python train.py --n_layer=9 --d_model=640 --n_head=10 --n_kv_head=10 --head_dim=64 --d_mlp=2560 --vocab_size=17524 --activation="tanh_gelu" --norm="layernorm" --norm_place="pre" --norm_eps=1e-06 --positions="learned" --qk_norm=true --attn_scale=0.125 --bias="all" --tie_embeddings=true --parallel_block=false --init="normal" --init_std_qkv=0.0213 --init_std_o=0.00503 --init_std_up=0.0213 --init_std_down=0.00503 --optimizer="muon_variant" --lr=0.00172 --lr_mult_o=1.5 --lr_mult_down=1.5 --beta1=0.9 --lr_head=0.00593 --warmup_steps=0 --schedule="wsd" --decay_fraction=0.803 --decay_shape="linear" --final_lr_fraction=0.1 --batch_tokens=131072 --seq_len=512 --doc_mask=true --z_loss=0.0001 --train_tokens=628300000 --steps=4794 --dataset="wikipedia_en"
MLP neurons of a small language model. Each row is named by its layer, matrix (up: input weights) and neuron, and shows model dimensions 522-617. Each number is 500 + 25 x the weight over its row's rms, rounded and kept within 0 to 999. Numbers have three digits each.
A block is one neuron, or neurons of one layer that tend to fire together. After each block is what it responds to, as a language model described it from the Wikipedia text at the highest values.

L2.up20:496475487543476496476523527525489520504516524512498499470543523532457467467526499462472464469516480489516455496503508506481477496513519495519494501517481490515570482505489501503480517504468497558506485472446493517536445477506498479563524499461518536490534461539450473518518521510477477485
L2.up174:464499519503511475517459480483514485491533501469450489521502479497493484528521516480496494474498489531473480527500507512465478462508483497469481506478511462497485521459512496507504527536510532491524505493535517503468519486503460469505481475572481517479501529510492467454537531491500486484
L2.up830:523497465474497469529502495508481501471502452498495486519488508512525496514495463540514558460486494473484505474476535532487481498553461498487505470523472464503487507467503488569529497510449499487465471496446466506475484517496501453474529465554528517502523509488488515523510498496510488459
L2.up1116:502522473539505488497486510527537510520508444477503478522469477560457482500522536528488500526517505477473501457518473526513504488490544522484481550510503530476507494489492499497486506490505475496486506510542515494513484497524485530534498538481499453470484521514482470440463492493479528464
L2.up1200:514461538494505480513480496492483492542523460535501524514501487560502493506508481510498461519527529525454499457522517462486501528501499485522497530494462514509532521481467521493504475492543464439517489503519508555489448479489526530526538504502526464527526477541505474492491509464518517483
L2.up1777:452521507489518483494483486492425481522471477498479530449517491496504497511543510522491511552497490473500529516530524517489446510544488498470519480512518464488515498504520471501536472491548515515458539497510516519480478493541507458485539502515519515468504527496548461491514509480495509466
L2.up1824:537505462491549531522502520510516522444498487500484473524495476484474499484496479503495455502509455503522476465481507512529516501521478479521487484505537531508443519507507531510438488498541496516504495544485512517549493457517477556485513464496462484518512514513511488431484518464499523506
L2.up2134:518442458517487512528491490493499504480479513511453478502506482473473457468493523516522507537491485525545510445498532455466482473507474499506502495500516485486547465520481479496477534464557445527492525507565538518482489495499494478525482510516507516526497445483492518497488502452504505503
Description: Final piece of a country name, mostly States in United States and .S in U.S., also Mexico, East Indies, Saudi Arabian.

L5.up891:485509494524496434506508461436511529515512480533495494511494468505482476500514471483520532537533494504483497551472495526490496487503502526479481489479492422504537494485466468485488477517497521509516488471519524526493482507454489523468512493562494504515529503529518499548515539498535512540
L5.up2386:512504490506540528464482469514494534517517495520478495450487496519497504450506554482464510431496483479538507495518533552504472442510479531509477486468475545456526454498545518461488517488526507508477532486473494485520501490487515519541484463488504515521480533521475513530498516500470521491
Description: Fires on "States" in United States and the period of U.S., plus place nouns like state, town, village, area, country.

L3.up968:527459535512465465509491472475527528509507513497491518518502538530465498462473506495475516525447464498477523488501488539454468457521533516509493541531509485515492488538489486498464530473541463477510543493536492495487470468537528479502550519491527478486491481548508521494498485515519524490
L3.up984:501515444474423505548505535515529514488518550496470497562472510488496499513502489549505499484479471499558489528493489455499504492513517530466496482511484556540495513489518538498500517472550522492503451486528493499535541537467478485472471506509508475531437548519476482484521530529509481491
L3.up1575:478477463524469505521499454546491526487480480503464486561484506503505497490537509512475500513457525544513498536510474526499559536499524491457477468527520528504528511481490519528466511495451527492486462461490514490512521457490533497462500532491530461481515539479503540557482507504482500497
L3.up2263:498511474498476485509514508453528484517529497459493511518520548515505508501491522545494550519537501458547516498507476520513463483546527500510518470485494503509516489489491505499494529512474510502531509542486524499510517554522468544508501489476519531503513531513490483512491482489506505495
Description: The indefinite article "an" (less often "a") after is, in, by or to, as in "is an independent", "by an unidentified"; also scattered mid-word fragments and hyphens.

L2.up137:478523511463538489528485563500473508510481510500539525499511505479511492500480509508512484477495527513462470483547490527496539481478509516479553460482530474531523495478519567476499520467510483461489464453506482476504477506523522462548495442519486491484525448503477468480481482500470526509
L2.up1368:506450496495526486512482458494502479526548528509500523523492562491507485511478503517531520533472509542511509496498516455523462460496501507461522476480523494527503501514512484522503510524489521507516561477499528490468518471542488513515528499486541489503468471479563514475456494508502527518
L2.up1412:490507531521482453507488493486525466487505495512483559512500529506490509544533500483459523499528493485515504527490512511506500454504505506466468528526460500499465495494450519533488515469502501526490496534505489498473544512460484530548491504512523495525488478477508520535523501491502518518
L2.up1800:522525532523500504488469521499489491486482474502465526495507512472526479467479468536522484453518491525526507487485514483541546485537456491503502478551459526507515452489504504538480546493506486517554472538516516527529558507482498526550487480518498497496491494544488486514528470490529476480
L2.up1808:513501511416523496538486461499500505507485505510513504479443460512480542484456518539553510474493497536518538520517502516504527483503499532501500454493517493488523545471497491503477463514533485506500500500505532503497485525496511480473460477501465497494517500506510520515520474502467466491
L2.up1872:481509570538501478514517494512488494482581453501533503487514523511490486521507513503497522526508484481528521514489508523490541460522487517513467501454499508528477475449496502522508474484492492531493552549495496544484461528490478496496496494488510523472532524473523505497484494503511512479
L2.up2407:458460490499501461501534538547496476483521495516496538495495516490475517461473503513500466484501489472545499525449474465529458490526532517494525491515515495519481478492519512466472523489463501498475498544489489485525500490489481466512517502467490498465499461467496494520535480474510469440
L2.up2471:522508513506495532577456486510472473515459499492512504480505498499518486506478478510477515535472540509497467512471473505503494458486510484432516496491528507520499503490514487497474524457506501562460520523479494505480519494571484471469439467474500465484511443565486502494478497471490523541
Description: Word pieces inside a longer word, often just after a prefix, hyphen, quote or parenthesis, e.g. non-ad(justable), sub-mar(ines), ex-per(iment), (per)manent.

L2.up164:515500509477538501483438491507479489520503477486488536499520505516486498494473498486499454515490480528497453472496488522513461507483488490493492485531502500477503456498503539483506483465541539494515495486477502496459514517542507463492496516492525494512495486572467472531498530447465495496
L2.up382:463509505510523485509499501469489446455474517444536440477540515517498474469488505520479507552514472491517482484507500540470478481516506527516487486496519510497508468470499476484549518516498488474491510504489451510495547520502513487507475517502529479518511463453502510474478499502482485533
L2.up766:514485472493502479504505554540486468514463476498468458515533529445492516499482483536523483477494475490500488486484518485522493455487523488494488490467523532473537531478454494493505496516501524502513481439465530474472524489484478491495491507481517501510538476529514560501501476491454493527
L2.up1189:486500465503517515461480509487504479512506518526523512499531501499467512552459502516486504491539529522507498466493464507494507498506520516519531472494529520494496502462469522455476494489523466534517533477464529486513480506489486519480509473495485454568493552487461535574487552486530524502
L2.up1692:513473498467531529518467514450494502495483477485512507476549488491507508485474484517446502509471468544472513511473488496515471476472470456517502463522526489495485536480504491473491503513512509501462509515543446448492503514493490453491497457482493501523475525541470538483485503497501513522
L2.up1714:519486500424492494557472470558509512492432457471458529542522487524485502484498514513512505505507511507469501497507500485558461490522512505482549499500566506493494505493541480488482499484528543524441499478494499505506472490481479494531481469491540466526521492495522549529521510494489502497
L2.up1781:499455486494513545469551471494520465525502566490547462482511472472499509469524500549546513513483485555472455466544508485469507454515521487533516530471505495508523544463529542504487473519513481524555505499442461540464496506477519547536495522464490501483490482503489526478521459525522521525
L2.up2152:525554426497497534468497505463509476480485495508469493465525464492499492512501476501495475489505524484549497475518486496500489489530518491491479493503510458523486510518478527505477550497460469455541476495461547465480486490491513481503515471457480510495517510513478479533473474503508515513
Description: Final token of a multi-word name or quoted title, mostly closing quotes after song or episode titles ("Let It Be Me"), also last word-pieces of foreign names (Kadazandusun, Surulirajan) and words like School, Road.

L5.up1660:478487497483542457469513470502519518451484508497515517470492521543494481505542478533539539526495503500488488518548449518482519539520481510454452490522521502502500500494497468536502464479468519490503484494505526520514506466493484515464565461538487521499490466518500545495476531513545457493
L5.up1680:507505474487483494504499510499531529441513480452467498483469497492468508500470487462500518494472458522522492528517501482482550503524490538482504484454493498510474486513490494509492529513563484519520515469524506500509499518482482491472511519510504462540479490524474501479479512487530499462
Description: The "19" or decade digits in period phrases like "early 19th century", "late 1980s", "the 1990s", plus some foreign-name word pieces.

L3.up248:477484532508487533493511530528529529479479500499496555522501521485479502498497480507495490515533473487483437499458476498486507520515457509474460475502481515495518505496477456492463455548468470462525500519486495520485522508477503508444538482480483535497488541524470467514511531488531515523
L3.up1107:510550524532529508504520533496505488470481474505533477487488486515474542517522497497529458446502487499514482494493506541475480491507515520472510520464478511504542468479479503502461479482512537513471483508526529489479519508484478482492487492480493512522531502463513499497487467494505528532
L3.up1121:495442523545520497510484481496473486471513481463480539490474498504468517423460465498495512507542484488480495476470461501487497488513547530507477524452529521452531483451510520496459492471504495420496491480493503461522461527503457524501528517481500452485510479507467505499494470494530457505
L3.up2005:491478532538518514499519525482485471503516465489511537499536495509475476514486465531516461493510520491476484478485484503495519505454536510538492534496466491478491498549519512440510463517525501509463537468478481465476513465494501560483541472444505465532537476521459480508486488509506476501
Description: Second word piece that finishes a word split at the start of a paragraph, heading, table cell or quoted title, e.g. Hom-ey, Jim-my, Sen-ator, Card-iff.

L3.up1188:533513468553489450453510516493532496540475472499487507504465518507482529488491515529474510504525544524506505517506480532473476503507509505448528527554523479477476470523502539472510539468494532525487542479503505477505508492503491466505472502529495506487486529535444483519488472463499494485
L3.up1510:495539509551495499504481544541536511464523487505502461481460551512511529525530474484501462501503498566502508529472466484508498511479505486459482511546494476508493498503474507438537501507510531507521523458518490454465507496498482530512490542466483539534509497517484538477459570474481486449
L3.up1516:545553514501492530480499497501479511526511496513542499482523509491495489496492518538499514474516525467497536487539514461530495472461504538489511468488497488451489557541499496519479509497472495498477469506499539481483539479520534523490493507562500515516484482496488514501491530544505524446
L3.up2506:510503497496514465511502485510470477467433524478458515506497510480459505518494494500571495490526493495497512549508465524492483484482447524520532538468551513505491505489470563519498491489527463482493508487486498491490481508495481495473483528506498491502479515490522493534511495513507515509
Description: A lone first letter or short opening fragment of a word split by the tokenizer, right after an opening parenthesis, quote mark, slash or hyphen, e.g. (t-otal, (s-outh, fill/d-rain, "h-ighly.

L2.up516:492526520469491457512537505510499520489512531523491497532470492496506496531493464504494534512508462521491490551487523495504537505452515486527510501495478519522479497545540455499490453507523545486457499490536495500450532548474501483483487510483523445513474481553536525495511526499499493532
L2.up764:515455482523509474524532505473540468521534514516538566509478460530495519529451507502514501510488459512506519497472541515529472469519529522516474514481488491503469506506505491499444495476471493439469505488472510475518493521509498500472489476534530468516519514550473491484527543556517491484
L2.up1574:485490527523466504496520466541521477470494532490503534485518456474467526554498510505505452492482489501501528438521503542487457507464475439505522547450504497503512512524492505530469493513493505456514488469479516453482507482488484480522530499545481454464505499491500493493473495516537529524
L2.up1749:511463546522440487478533492504473479500489471528495550484511469493491467495525531511502500518502472479506514548514524491482541463496510493485510508513491478524508504483508461507483508532471501467501474495509568445498541482495467511529484510498520480495517482525504458450546491458525583500
L2.up1985:482532497489488521507527476470518548493522497494478504473464452494490486511498530512496527462519464495523514485492507514496484521483516499498544497492520499509487509475516469456504515504483518530484525553495515466504483477560474513511496436486536444507487459514498481521512503492489528561
L2.up2011:494484499509541490452538544507510506549491481465524486487486534500533482533554505526518472500522495521539487529478514535514496533504498480475519507478503464492485502514447524517462490510486527502493528563460502548507546493492515493507468498475504498524514527504531514490467484514519464471
L2.up2147:528488524487499509508506475519483513501490473514518472535486560457495475544510556520447490495476503509490525500485512509492495473475531512478488526475496553516479478454477469559482561487495527519491505525471507468476505472441521515542474473495485486528481492491501483532513513481526477517
L2.up2492:490443525523503485506515507492510470496515514475476501481515438511500507487518506485503504514461497522495505491493541498501472454492524501511457497493515494511516464480522449478527507499485498476503522494487582472476543534510471516564498465480487508515500467509500529486511454539527518551
Description: Subject pronouns opening a clause after reports or "what", such as "reveals she", "believed they", "what I"; also institution nouns like government, Assembly, Council.

L5.up462:508482505520522519494541520484498498515508528497477516532515484474475473495519475526516497520506493558501540500505501487502490520506527524517499511472484498489478521509478489514497514508553503502557486491468469488567458480522493547439509493521447497514480537533479508439435499486504520515
L5.up1072:501472457514483504510495486513525535536457515469472548473529511520468502530521482469480461521472531490537523472500491517493500483522514491512470520554481499500498522449494492514459508528553505478495536484535459498517485495504492540502485508511493504486483508521495468532491493467499516506
Description: Mostly the article "an" (sometimes "An") right after a verb or preposition in running prose, as in "played an important", "is an American", "calling it an".

L2.up941:532514493509485506510462466486484458492417554484510507496490535486476480518542475563506480481477556498503480492485506495537548474487515534509515472513474469509513496512493524449513513495543536511502525519509522480475507485507483467517530516472482488478456540526539502542504546530505519498
L2.up1283:464569511475491528498483488434526484527543535480463474483514479571496450544496518500507530520504488496510509495476461498502520493506550471530496507482505502535501465527507497517493481490524509513459488482478522420471495531516526522497510526505510503524523474475499490522467475480487489458
L2.up1310:510512529491474521497505514506490488560475491511436485493488516535507476504484466506483477491458499493512488523473498521499523475538515467488508498467535481462539474500505533476476463534487530552501517443527559513480499505519443486506479504471461542491505533519510507529483507537502483497
L2.up1706:497497471515530527491464528484479501557463478479500518509521500447496523501476526480505449528477472526497485485471472546476544487464486505561487518459531549501479459465513520488514505493495471495490494461483519506529474451527516526500465509490491502550536498541507506465475572470541500517
L2.up1919:512509514509533512494497510480463514523498492451468511537504484523468473470534482485473502511554450514492493475514502519475491534525440449494444451514476501504551527496496484464487457470480491495497515519542530526472519463502476525504493538494491516517492540500511474536521511512502466452
L2.up1962:500549488505529568499477545501488492495462470491426454447479507512503476551468482510488514469516496528481543523468499507479534449489554522499506493490539509462494469500517466494518499510461501535482490483524536481440526516511481511550487472472508511459493480479472492531464493486477501476
L2.up2018:528550493533526516499509539510507524491483481476484490489542481526543466469493523505432470476510480513464456489449497506498509510512515488519463506482498518487534496503503491496508495483524502543494486480513534513454492475491479512494482500483491515501464507544497531472480511478490505506
L2.up2366:522521494530497488505495519491492489516521488491525511485488495442503466554503526524512558466486516508516475459502542502475495513512570498518487499521499517523491483501459497510513517482475462523465507452497502519532513486548508461496491481539505467494538538534535469506465454511505518484
Description: Plural nouns ending a noun phrase, mostly groups of people taking an action or receiving help, such as veterans, patients, citizens, people; also some object nouns like chambers, tones.

L3.up264:490447465509531499495466516529487519430488508486515519489467519464489507516522479475522544516499501549502502494556557468489473488542505541482500494523506453538482476515496498482516527474490510509534485490469515509488497510483497539509486475487510492499517457539495501483434541463552485508
L3.up558:471481519475459500525464490484535498487528550518517544529515507482494533532470480476478524484516489508470479498493477465499498519530519500500484506511496495494463484518543474476494507491496534514488496549481487511486532492484504530469500516488514477507504535475522513476486473509506505514
L3.up1553:448455464509465576461521445495491526527498492474522490532504503496496503514474496505484477515486501506499503446534499458502505515512495458503486527473491474502500470491491453480512415531484514551450554499537469529518471551495498472521560526522504481474526475473511500476490489497504514485
L3.up1607:436474533508498527499494483470476513488521424488514488511521499515477520475531512473523513519505498532542528487526481504524513528485514512542522485509506523439537500520471496503524451486539524523509478543461491454509486500461508472499504513478537506497493502476490503526469534502499495514
Description: Last two digits of years split after 19/20, above all in section headings and table rows, e.g. ==2022==, 2007–08, 1960; also first cells of table rows and words inside titles.

L5.up25:470487497465515519540525489512439494511475517445513538501490490455508523502514499486495518517473469496487516533481509500527500510533487477565476523492490506522511480499491514493548470482498505501480505480522498513494485455499424455529486534518491536513505428457489526477510506503473533481
L5.up1968:478482486457476516539491543522496501510472512535483540495489482546517507519524476510488479510463481505504494455462471453496491510507507499507441531486500500470536469542511549501514474481487535496532499438512539519481511460509446514489553519473504522478494528544542499509478513484491510496
Description: Plural count nouns, or their final piece such as -ers, -ations, -ies, after quantifiers or modifiers: fighter planes, two supermarkets, three districts.

L2.up271:516513504483510477437493484525479490436448491489493528495507496526477481550500511500525536505506469436507509517482512511485461493475494484497519529480512515466502483503519467503493512521531501507465523495464524496490517450509496494449477495542477508485462468533489509537456494521481513478
L2.up274:539462512510500530476467510528446505491504481478519515488517524461481477508515454429452508499512473542531492515486460489487515528473511507457505505516463481496507492527510468511515534485520544476499522484458524562482526529509525476464487506516506476488519496496508502546520465517472554448
L2.up797:525524473506528501511495498519520500478472546469495486532494478524507484477498479526504489507490516544453482520506492483517513486485480552465514501522494488507540459528526513509469500488503518543475493475508491510482500516528490489510515458457491474513507480488501523500461515480543521472
L2.up1128:493489441504521492493503512485518534491492483495496485557512506491461491462497500491536492547479474475454532479495486531507483466508505480502515486481520508548472536513496486497449553508495540523502498498524490496498503448551498547541492500532515492497519516457511496511467482507490492484
L2.up1339:512549509465513521503515485462543503480472503503474513494465548459492489505436476536478489472471550514524509520475488515503497505496514505474496462484472473453531497500507481521505490507514449511475512523464515522524414491497466527524484502453489477496468515498509478493483486487501509526
L2.up1654:478515529508496448476468498479448507526507523497548522547516505528490518492506467530532501465494502500498483500503519529500527476473510501463515514498549513497468486508487493504485513526553502437506474521518533518499519499505534500511498515489487529514494492511505505526460508478460473520
L2.up1994:562546465523447457513481506498510484490476518491461468522512519489524510511495514489489484514490540484510470499489492473494473469509506474472496492487483533489439510492540529467501524464501499503484501520497548538532492510501510513527515523509483472472479528514485512515520542540479498522
L2.up2447:506524522523483460511476455525496466486471522504484485553508509500530497501500471502490515479469489500520491490468486508479459527495517483485475461514488535517547481505434514497460486456490535480543485559501537500488502518477492536468530508503534478503538510560522467476496501447461501429
Description: The articles a/an, mostly after is/was in Wikipedia opening sentences defining a subject ("was an American", "is a moth", "is a Pakistani").

L3.up92:488453523493483455476518456508489472479523480492489479435508521548468493455497478522479491478481511501576498513510504490493512508525528522543477455446523474545512506515498505490543523531485494545494511469500482476482502522519510540535509469514525504509489460498480499491483538453515524484
L3.up421:504507502463467465542497465523484493506513498498518532520461503502490469481488475507466515499489479512502480582471480487507513518521511526487509471537504504500527506486466517491488577473555513505485504500509529500481471537491489509539504542513459531491500530481503517515515552497480552444
L3.up1143:515499482499515485484487495503520571465467561554508468483466515527465482561478515492469487498489522495489510522504531514480443501505502477549544512498549505500464511467491483495479560524504510490500524527515430489509498514490495506522518469538469517478466515489528462546480526499482487478
L3.up1953:439519496485503474494505505537514533473495492488504480484482487526475465480530450506494506496517485495541540461496489487513485488494515551566453519504456510526488459528493469506458506492481522468481513455506472522483434481488473500559526481560520456512488486487478489518464530471534494457
Description: Common nouns right after "the"/"The" that refer back to the article's already-named subject, such as the company, the song, the school; rarely name fragments.

L3.up445:491503476538527531498497463493482496557485490494515422500518547492519498505500464473458494511470518528503467547504499479563541486499532454472461504500495504496482505506497511475463549489525496475483481517509517496524529488488479514540509527481511481491470496498511515552470490504491499468
L3.up562:502492500464539542521514469508513508484486500426510479493519513486507539523529455508504497498497523489496482511461511513522504478503504522523509499471517516507491451492490473458486497504531472476509523456518521458492546474489488496531501493515502516499539470466574472513495499531557477512
L3.up2043:537502489513519548505499485461491534481440516485447506492488503512522514463503527470496529499480520451518499513469469526459500527502528466489504517504489503513491455508487533489466488535505492536463471521522492516479531488493521508521513534539492489512499519528527487535462490497506522507
L3.up2234:471516506507479534513524511474481495496466496537522490489487454494491473497492501520505475485524491563473493524449505441475528530494520456502445488477476480539548473478535509503509474527545507491487504491488509495521510512475415507519502504496521499524526467480549488525523487489518439531
Description: Plural suffixes and plural nouns naming groups of people or things, often completing a word split into pieces: commissioners, astronomers, cellists, books.

L2.up47:516537486499507445489479525504489480481469476473502514470500481479500514513500502497502515499460519471516532495476488485492489540472473521492515461485472459521497474514458508477480504500495496500453507495502463528512492474504489479481529523523519513549578554488481500474503541512524494499
L2.up736:476526462515537559519436525523529527473524515513443499537506499494500519529524503571520526503527488480527468497476505499498500497510463528519516545544537469490494495487502470486482513521493513496465495455537499464495519445505518494458531477535520488477484539511482522473522469469485510515
L2.up1773:514484479547500500538482484522503465482559518513467482481507475532482523477518516467501502521529497514535498471500531494506507476518502521498491491509479480509488502476459477468487493493487530510521491513481513523538461496438508461458509487476498492496495532525475491521504495482491543514
L2.up2034:500499548469502471489500545514476489493547481477513484483543509490490519471505498496473508499490536524579511487458463458484493488484489509493513507508491461490498508482483458489521480450480465485564516462504501518497486520514501510467525516471541510484460571468497531468506502528525488496
L2.up2118:507497486479478481500477531558480517470542452450487510495537486507492511478512482519475497492469515498478529485455513489466522452501512488501511420486494449492533553490490497540484491519497468516510512524491488501480520547497497514501520437509454516466551544534441516474516451535500523514
L2.up2160:503499499479482496522529534523499500505510476481513521483503492505451568490511472473492502516455521487445523514460503477522506495489489482495518478519505463526513519521453479493482473503483428511485505510512510519468495573513509479465514499458476500492514515493480482481496516505499498501
L2.up2310:497520472510484492514532510473517505569489508509511503472511509483511466441482466507492474521488470486540480516465493473487519511491515472538497460506463455510515482543485517471477493495506553490504494460506495521523512492481529515498497479491503477517508526519463482485499512427494482494
L2.up2342:481480515531465525494502516479472518459521507505498520490475483518472503519512463452511493516509536499501492452449475490527507501487452498516531481542514484510549518499537554470506466479479471488502539450490480480492494528463539473543553519475486548500493514486464489519505467489508484453
Description: First word of a new paragraph, often its last piece, typically just after a section heading, such as Born, Formed, Similarly, Meanwhile; also table-header pipes and colons.

L3.up1137:510468486499506491525525528517480491546481512476507496488502468468516519444479516495497527511477482485499523533522486508509468513512513533492537475482534490513497506504414552485522469469508477529542527468518448500508516512490493496468542512462477514503513542492521504530493537531524538512
L3.up1158:476491487464523487517514480570540520485482514483512511494506464528472463551493470501475517523489493485513487488514520512520527505535490509506500558494470467519517496509492485484517513537493495465521488465475498489527509488492527524508514531529489506528438440492519537504488496525490502484
L3.up1592:431490516491504483536474522515523548513523542481440471523476471503470485563471504529509540501437491488509497512496490488501518515509512498530525474482569511501501538497488558470522495512530480483486477515489538470497521546477477488512446491505501444520448490537505467548485483531524463475
L3.up2245:483503500519498511541510509526478529466507486448464502474488434509458465484501501529528489504487530458484498471489497506517484511490501448489521487493469509473459509466482482529490496534467511479522511513507499524490514493455486513508496478526482514505505508497469488517501505489505539507
Description: The word "The" (sometimes "the", "As") opening a new sentence or paragraph, right after a period, line break, heading or table bar.

L5.up911:471458522475493496493488512508484488530482487501498496483539497507487520497501509499467515503490494474506489469535505539472467487490518451484526482508552503498482521493502555541515518483482485524495485501532475488514521489501484536485502460507521514495529524506533484476484511521508509571
L5.up2253:515543509483535466530455503488516454530495541509510459494526457478475495508493528453509493475482498529525522485516498506512488450482515438542535514504503460506452488489496527523518508466531532468490491483485495507500467501501518509462546482471461500507492441449479542555539543502458528492
Description: Word pieces inside non-English proper names, mostly South Asian and other foreign people or places, often in tables or credit lists, e.g. Satyanar-ay-ana, Sath-ish, Kham-ana-ev.

L2.up149:503476501473483484532518476479507498462519522498476534515491517524530514482537485505526508528458498468515480530526480466502506493466494473490489485527486505523522553478474483462532495491487545478504501546512521475501463502472467523486477524491488456524502455486462453491496531513483483487
L2.up430:441499458458501535482516471530481492495505509541513492521466450524524465502535463472516507474505492497516540548508467447499494531486478457541540459499504505538523494486513489507487539501454495463467491536502515461511510521511478489470498517497504498506496475472475475435524505502482460521
L2.up1004:498466550441539448529490491531438488482487510487483505517523506489510497493531479481496486513515521500511484491506447541525470543501428527517495533481489474502538485553478467481508535457513508549476489534525535479456493520470460487498538552496534492526506480521496502467479482476484553452
L2.up1432:503498495458445474491479497501476496498548524506447453521494520521498509490510498498496486495515497446512459534527492480529496480525465489547488478477542458519546494522494513499514500530504527467480497509454464490539525498443444520457545470510469471525528467472478521523531492534523462511
L2.up1979:477503498465490446493457478460479468499511540494496491526489520501460516508471507511523505467488484529539479484519516443525508501522506457505471447504517476511522516533486451448501477531482507486548567494487514469525483506468475497451480499533446501533554486480453481531481516494462487492
L2.up2164:489481526479453494475509482547507493534507538510497507514496550503485496536501505528493514466497484499480498535499482439500504496547472460488528435490534512487525502481431509492482510510498530484471457546510482449490514471504466502532520487555486476546505491484486533545483483518493489502
L2.up2191:511438520463449483527484476547465487447502513501495472497523531488493487504533509541517478493426552504520461541484533509512501465475503554530530483506480481527495509481464526491510518501487503530487477508506462476465463462484454509494492509534511487498527447493538504527471542492494461479
L2.up2443:501481512493480456531460479458485523533524536522469506515488477495501520536535499518498493480484491519463510482528450484500457524529483452529483501525508459518508439474466498465523510486459505461465505537440473501497497519473484576516530505500496461511526527484497507493509553495520486542
Description: The first word or word piece right after "the"/"The", usually an ordinal, position or time word such as following, first, next, back, left, early.

L3.up231:492497522517490494541497516461513460487497523491513557529507492482459511493480534469528462524522491462505485498496480491498492542473502512483463492487514523471525489445534521509511483475500511479511566510535450515465467512528519498520508490472496468499495475488475507454490515502540496525
L3.up285:496473494485524522451496491488506516497501463494508521509477506492488532486510490506482512484577518511508468463464511504501528492521453527491518512493505490537491515449483496489568453487493482479465476487489519501508543501508482490506462529490529520519514462528470483541511486491480501489
L3.up1249:533483498465500514524454426498544512509478494509516549488490504479477484499503520498481517471501491514541532456493507521506475530533470532520479518515503523488478502531467521495467456482489480461471502485461478475479525463497520470492460493532533486476498467529484478438478483493511531513
L3.up2454:522517469547491476467468454452511476482477512502480497507497506495518483515518492533496545470464501518543505468439512483510489485486522468527466447468492503462467537539482479514503466501469513486501523491536502470444498521485550533487478489494498476456545512528494513454508518502551543504
Description: Final pieces that complete a long word split into several tokens, mostly foreign names and Latin genus names, e.g. Platycer-ium, Panathinaik-os, Polynés-ie.

L5.up618:487522521505477490460533542506508473491490547495494514527464440540523488537455492515499504536544480514434513499504519490496495480488493514477455494534439515523454458506538492488475488466555494489477525512527517527508486506467520477543513483520492498486546503503510528431483512530483490543
L5.up676:502505487483459520528492513519463492439484480496455492478533527542505496523480523476531469463504485512499491544532518480467475492498518527510491452506495499510486529536517501478531458495508489456474509499513486480525502542462445528452491514569478450537498499503525487532469489480517528491
Description: Subject words that open a clause and precede its verb, mostly relative who and pronouns I, they, he: a woman who took, what I'm doing.

L5.up184:491515465464465511488438504570514519467477496493498512494501487508507516463507547491516483493514500494512492484503522482506520476544519484503505547523512515469486518538498491528461505520449495506444493476479476499494467496480517508543470487459494535501500478521516525511473527495535466537
L5.up2471:511455518487499498519511524507481498495485464514483517503495500525494522519497496492493493466561527499488568525427478513528449505522506480462472493491481489508476525482460497505529533494486485472506512461490499491479536505482486479487491506476507534517477485489493480515504488502514473478
Description: Final word pieces completing abstract nouns for activities or processes, such as drill-ing, deforest-ation and metamorph-osis, plus whole nouns like development.

L5.up831:520515511501517521505539478550533517506534524473497502520503474463503521452479518531499489504529490498478486516418493507502505463473505506446486466526540477520505540506484532502495529507491509497472466488506542512495503447528512474483515515480515481532481499495507490499524506522477474492
L5.up1869:478516521477492541513518499544479484463530499477478528506477514471485497501479507525467475541478443511530540493509520489466495497477549489497491485478544481517515524531494471502499508494476505479482496482515530540532503503514442552496528494520540532520486494457515512478483490501532442459
Description: The word born opening a biography's parenthetical birth date after a name, e.g. (born 1981), plus following month names; weaker on table-cell pipes and numbers.